python train.py --d_model=192 --activation="swiglu" --qk_norm=false --init="trunc" --init_std_up=0.0679 --grad_clip=1.0 --seq_len=768 --train_tokens=368100000
MLP neurons of a small language model. Each row is named by its layer, matrix (gate and up: input weights; down: output weights) and neuron, and shows model dimensions 0-191. Each number is 128 + 32 x the weight over its row's rms, rounded and kept within 0 to 255. Numbers have three digits each. A neuron's up and down rows have the sign that makes its largest values positive.
After each neuron's rows, "fires in" lists the words (lower case) most often at its 100 highest values on Wikipedia text that the model never trained on; "fires on" lists the tokens most often at its 100 highest values on Wikipedia text that the model never trained on.

L3.gate396:086138156176072093137085175144192111158132081114184123187089142102117109099150133108077156130121177095096109119153145143118097099142115154061141139125060144139140090147047113096143111123137148106075161105108107129129147178156109107107137098124075129122200166149089112139110131126115106098121151190143147176162141144142145130082090139171129112132119144139129097122110120166113095152165211171061109105130180152177100177162114187144134117100058176091204102148059141149138108115116096176087145121136126153148163169167114096124160111137090166070081131111106152118104175081183128089
L3.up396:151181152097109105134110191136093130120166116095178124116086138185118168124131194134116189066157137184120095084133161133085062095142082149147081098156095123076141118126090090064131083143104140117082160139099059132142160137118105178120174125180076181109148173103128104111081133130152104112102168141175143117187132188147202156120086136170149099121108101102157115096128114145112146116167140137092151108084162144174086181180105127158190131136100080129178082134104110098118100153124112147091115135173140177145093145134169079173107125166084091121144099136106141153145155069157165091
L3.down396:079074119166146152116144085128179119104096141153099151131174131095125081127132075125135074155083132094137153178103115139174200175120178112119179161116173100171119145151189168168126147100164126139172116137139210145098110122121142094148085139092173065140107084140163174148150118108120154166168107106111128132074151092101090105136145100072107158138138150142082144140124135100152121127066115108180099147173078101085181089085129121086078127108157152131094183140134120156129160076154164126142153101057128097089164117115101157072143130064142161174146115116184125116156120218091104163
fires in: "who", "women", "provides", "provide", "detective"
fires on: " who", "ective", " Women", " provides", " provide", "itive"

L16.gate9:191167090167131086094116113109153115145102107151127148165139107135102103143131140141124140041123078113092092083113168175048171123135133117166155110150105154121115125132108180092124157107124121145125171064178135114095162103091149111079122091129131113134135074083093228073125131167118112134162132146185144117110116115134104138128131126125163178110101088145170074124095119192179140169145087110172108103152181054119118133068089134131077149125106133090117154122156093110095110167110131057120151177155155137158162074131128068120132069174134069156173182061150159128132117147131147088
L16.up9:160219116126103142162113177141104190087061113084159147135144079140120137169112118160166124153170061115160194100164159145155157108118150155133086134089135133124113160125109126145146109090132100135109162073180143091136136093101135091125159100113089159098124154077142164116090174134101177090161149109137143153126091153094125172106098148075154079084106118132160095114140126156142125158088105099085092070074132120136193151112142160052179137155170148165102146120156090068106086120131128143157125094130103120196090120052058118120112080076082130145128183138075114148106157168130097093
L16.down9:093129092127102124151149141120121201078091137114118119112087074164157160135132156170169156094132097132181154094121158213176134106119175177136071176164105126158099185107099109164087127103118150176128120134084154103141110130140174117148181131131090225154153192137093164162086161102140117107095137132120128164127109122158105119096089157105091135110117134167190075122175129164135121172076091153075112140058123145138111154152103141149142164135167167138142169135166134115122105081123121125122177074109175081140057068069068135175144104107128104146148173152088095176105107138099139158
fires in: "which", "that", "who", "she", "they"
fires on: " that", " which", " who", " she", ", which"

L4.gate508:109163125144185110087134082089125135112067163101144147141110118141091173131148161117148131098114144155085128111089133151075116071055174067118134119137080105100137163123100100110150108096127166194098200061115150103100177124172157148126090156092161083115168128113147118137146124101155166117069142132129095152130158157132152201132155081148166177144184096098142168201109157139131123206141122147129106155163114133152144131055133161102108153179137095168129168169081101178122133123160103167096104123120074143134125144129172080159129107187067148152101137082124140178114205115084166125
L4.up508:108121112174189084117091084100129100107064146092152143147125133169101188169093166142156129090111184166095134135093130167080060065068174081138133129150104089119151167109119120087144099103096177161097214106089169119130171116164167149133105160074144098109186141130123113129124131088164156109075163119131097132130149138145158190154155072127145167131171118108153122177145151128153124188133139148133099154151113138149112163052083170077123132197155131190143167145076133152122136093158099169116117073114084149136119147106137096162134126157086144112120137096142139191111180123070177110
L4.down508:146086155079064182196130169149131129136160076160112137146134120115167060136131116140117141149121099106168112141159131099181141187192102155168109134156172145167144095138166173130082163160132102057109018178138137163138090101087112124136136105139090194151077170146109150113127145134103088107157114099144164093091107095106102040105116168114097076116086171176097102052142104118106122093117110080116134092118134107110110140186130119131169113057110151084130126092124150084122167145101140080147129127099183136131111135122106168098135141080139108113150112156134087094123071127179083122
fires in: "february", "june", "september", "october", "live"
fires on: " June", " September", " October", " February", " Live"

L4.gate137:189127135168126136106105166097127143162180089104112157105115119170091142146106119073112145122165098097105149153102089143155100087147122048112119111102153134098141156110110087081106181114111136139147153062104152197164198124074106168075115128159134164095137120160136113154135131109147058116157129148109145150124087110178113152205090121084107137090145130084157147185106081098084147108153173190175143161140180111115126151146106094159101071112051133106132136146068116128113122092135115156105131221193187143134157139183152128099119086169063095096116153127127113128167092165169139129
L4.up137:158121154114184091067119177077174118190201112161133109111123113072141142157137126101169175102109162152159162168117099144149135178165132081100103148078109086149208148147108171165082107099087099085163191121128176102097150123096179165127140134127118144101104134120141157109128149154121133159153142121121129152186094105147121147149115122151142170122190152090100174167153074065092108123103123171135100155091172106141077123096166169110195142116083147168219122092139122140091114108189121103084182158105171170124127124163179118127149114101097136125159214147118122120084114163131119118
L4.down137:122153116117137078098126157098167098179153138195140129113094143063154131163194098103189178083119169182136190163124101117134175204164125086093108161086130108147194130152167120164110098112102118093129182151095208082145133104111170166146151116124089149168128158118149158119136182148162166126133133127130148177128100129148121146161130157161142157164149157108068150122161101126122121131078136126099134136104116094136065135120166189115178126133113145170215115088190120128087140134197125113105175098060167143094142087142159124149111131070133169080153180149108118135102105189103124109
fires in: "he", "was", "not", "she", "federation"
fires on: " not", ", he", ", she", ", he was", " Feder", " she was"

L20.gate417:130088110166151157115102160071107080116116097168137066153172139127056087126154137126126130098180123110125098072089086120195117114083155118170135153125133129228070108086122129145103096113147175106137127152162148117157092141137152161129202111142103129127090067156103143060083083156131124150120129117165075173137139135117130163076130177113109150182125121086117107090109178169116089089179100127086100087171084136088107170169138099145157099146161156180152187082115126135089133138152105124152092166162177112069122103132101116154119126126081111111121210159096132160146150088187160132
L20.up417:114175122128150165232145098097077145083088105134177067136144131122139112087169151140123088072115130129110112148162190096170126160143184133087094133134108155106099190183058166112105121137139134096065067130118049073141067081071141093121150075176128142175145132155152162141107122117139123149116103116104143120133108111127122103111115162167128123160075145088159122128114149106133118143150091113101133162130095144094128136165103178114093128177122113098156191073167153089145113184160114136104157127127152132188136113125058141164125120161115103130150179121094137180224102084096099145
L20.down417:130151125107035077130082075158102127155147187133085141132155130146181138107120158115192077148110110119150127132125138142097125084144177102155101093133121144091113217116118142129109132097122132141150073119126155141159113162170160116122105107121138154131083175160087134132119096094132154116025168154146099110173136141074127098124096139155108121128128132133156159139150095151118172255124130120162082142140117143128158178091157166155123104068126172152085130140153124121172128060142090139083058112118132114129053135058136134088126096152135073184115129117084067123171118109107108129
fires in: "who", "that", "which", "still"
fires on: " that", " who", ", who", ", which", " which", " still"

L18.gate257:161181152175080140132080157153109137155074107122127089111133168175087110077097141126099120125194161101106055179126149179116147088148118169037119161052100127026166125134142187078146088177123104088103094073141117171131140165172156103128177097184124149144099140113122102143141106170182121123149137074154174129107143158139148103165126110106185180162090131090140127184109071116125107159142160151157150140053116088144104147097134087162142111149083136108149131166127124156136115133109150111145127156136103185135147130093110134119159112135155151135079112129144181054102136124160157169
L18.up257:147029136098135168162133073058134095105153124171086120098078132119159155087166156131099112101136095099204137159115160070111104210104122141102158130128098154154171127097140116128144133085096091108105144133080099152103125131082166145191096148153127125100197100172160160115138114096159126100100145101133198130183120151201138105105163172124092092161124103170077114176147135105105114213113094154123085135123113113114114125150182197178136149077129154091039161102110112125101127080138125153115112123094155159119132135134176121155150116149193060169146128122116116155125128162128129144
L18.down257:166101142174135081108098154103153189133142135096096142120114083108117122158165118126139147160118153150077161070093091147141157122168103145129161189099139076146081174140164092094135182045111128137120054158155164186156164140115154159120131150120132162126084156161108178120131168107111169075158121120114094115141072176101097127173165154121173147084049118076136128098149179128137202066092063082138159102109144167132100105163196105103082108147118108136195112130145114108083172149113109131166149135151092176143105099121190116094117157123130158189173093120133099122149108083121107139
fires in: "he", "it"
fires on: ", he", " he", " He", " where he"

L8.gate218:151120140138119180138118207123099110162122163112103120130172097154129141143101125095105143124157123133072178106197107167140119161150120162117099175130047068128149152107122194134163081171102112100135097123158098140147103197172158149074082109105151119116084085143140133156153117172095081118098157168100112159155134141123144184152144113118100109100105129143072107144142069100135148168116159101155136168070168178098149122089091110141117102194064151157121078085071077118183096070142114130136105160203165089106153096195160183071112120150136167134138153162090133109113097096150114145
L8.up218:124109146168116144202135123101122151061109150094115159142166133113082116201081102172132104180153116124123139139102140168098137095172133134111074095091152139173167181112180169147117133116110148128131096161196182152131089125140126158094094128141097115133134122158133175177175107123088040074107131164138097175123094144088111154108117116172138086114146117182119120148151130083145056119050127116106157100131103092182165204101155148114145143149093102172213068105133108122094161114143110127122126177132150174161151167161134173113133120155125173106116139090097095165087152092148119211
L8.down218:109112098171087096217115145091141142048123139105092110153159124102076134201120133156149118187159108110150130151079169148116121116154128122109098115104145132172157154117121177148099168088116159123109086179177158153115102110117124170115126121120101141108129131175131159167165109117085060076134121154134093183100114141091106124110114074194144114134190100144110136135129155099178035154036147119096133103137099094190158172119164152091166152109107101186180080133129144146125146139182071097109140140104138173143152198158114167129116133171112167132094109126115102181109160098151131194
fires in: "4", "second", "1", "9", "3"
fires on: "4", "1", " second", "3", "9", "0"

L6.gate331:104105137116068172138094120122136115078186121119110181133185099128169168101123111173123112123126123154112172138110119130141164141127153140146109107077142129161153185156138102171061206161113149061176157103120086099146156146171090102152164113097125081103137060187157084084149098175079127093164136078136118112055117140161121123148142145159138148157130142066108089172097123153174098132082117152153127078101163124118209122087082154163106152143091158134143118104145083085124123156168110199179157167116089178123096142097193132091181127146108139101099130128126157151167129081134162186
L6.up331:097130125097111096153145107141152120136196105096095162112158163135155129111106096160142150089105200114130121141103102166202225152078158173057181179105180131129133100142109110149117128143113132108125197105097168065088102125186167169105113138084138123156097042204113132167146111122166166141087089165162136143074128103136107077147121188117150114194158112068095079124148118118147097120114151122113124132077145149102196144110106155152139146156140174118132153158125150208099130135179088194191125128147122159143131143115155143103132098136152135090081135170150122102121100141111163138
L6.down331:149124103103180090143150132162145139175095130134150100107084120116130112136136109072151184119118164101148109100119103146169104151111084112107161178142119131085104073109118122084195031107158104167057111168110176107110085112109164148085092140135135198170118118106090178149125129053194115172050124184134154164196133099096103123127088124130153091143159109163140162091158118093070128146159141107107117161135108142115103116139145164138150154144144129102105131150092178211116165068119166065146094058125168095160146137169103119124090124092164132159120133136141114096061093155147126085
fires in: "a", "may", "temple", "not", "s"
fires on: " is a", "ple", " may", " as a", "igu", "S."

L20.gate124:106153062175165127158166094105118150081105122133130135191110162185120159094126101111143107135132120065122130195111138173160140143108136116171121142129168152141101154130057141099128097135159104096159128087115103132065142158113125138060180155075081135079068101096177106156161132095179097149194128141159127099138152068091172181159130124139098111103151082152087120154130094139087124145109109161194120071170158141134120113166152160111135177112179147152107229117079106138094122152152100119126174097139202114157091158167155156129120147169138128092135175107116106149080175185111161135
L20.up124:108182080185174154140106069110167174101164125146172063133129137090169099142114114118132166134116179161135150112101080155155103101131177148121158110184094110182150135190125104113127113110165131132077091171120150087032125115209134111164146110147182115214176126116155141127140070201115116123155125174131119164149067103156110171110132129105105147150154083132145114133163173080121172100153171113139159113093136100118078141115148132142100129110118145163074153072112180103188131088069153095138158177129142150092102158128115093174105111120137151107151126127125125168103141169197179114
L20.down124:132123106044093159114129105142151086129091129126138144153142131140116112113102142133180111102051136130130062127136182087116187083081165184081084123057159152085137153101118122130188141167156147180123136071124108135075081125181105094162119135116137145130127150201106156119112166065143216160152169060107190120109130096130157129131123104160132126130160153124165132124153100113119127147157112127146158206161182167055122100193105099102126167080137169128133129136113163140121160143153152155157129087143123136134123072143143118196112152155122048114097044103134114135141121118170120117
fires in: "a", "key"
fires on: ", a", "key", " a"

L2.gate203:064142184073149160126095100153085099178121172098114083087108134177105117124155099157130127107120134101128174169094115066120127109154104128146129095062146147098136152119124102118131173153102142135132151096150084136162167098149134185128138159202180082117134096117179145156110149152104130122193167051130092101090134135089120101192132188160148136113124075145148113179113168082125120083116116095150165089185119153065108168092084073089155152187117146094141146116192125102103086151116220154093084120160093103122200111147131153118121152110141174087149140153163126095073129132136118139
L2.up203:136160220100112149112091120147077158137105152087136148139159120166134145121131090096137136143107153130153196147110054096187087144129128145195115168086169129111112116102098169098140163139150161142131136094095105157185124077157109200174090172125176130134085089148132104086093158231149138097148152145160120102060125154092135106095110177090154091097080132129147114141102145119098114119120133093131162140175095141085115152076131109078103097162112119084175163129127167148084157161105145153065116078142122101134181167116177191115135112106199200140131088169151133120129140158125096110
L2.down203:106149200103126132149115130167098175137092125089117137149146125170143136114118095105142144141123169107146189178102083121161066171131131139205145184104166127089122105111097155121127176139153142138123139112113123153190114054160123179169088188118174121146086099168149118108104155206150123087132140160158138113048117162087140092099105196081156075105081133121127112126106146115083096095112156073124161123174105135114128143076131114062116118129117107082187157142132150132089176151129116170075115073164128107155181169119182179121137117095200203132113090154148133114139129157131087100
fires in: "a", "being"
fires on: " as a", " being"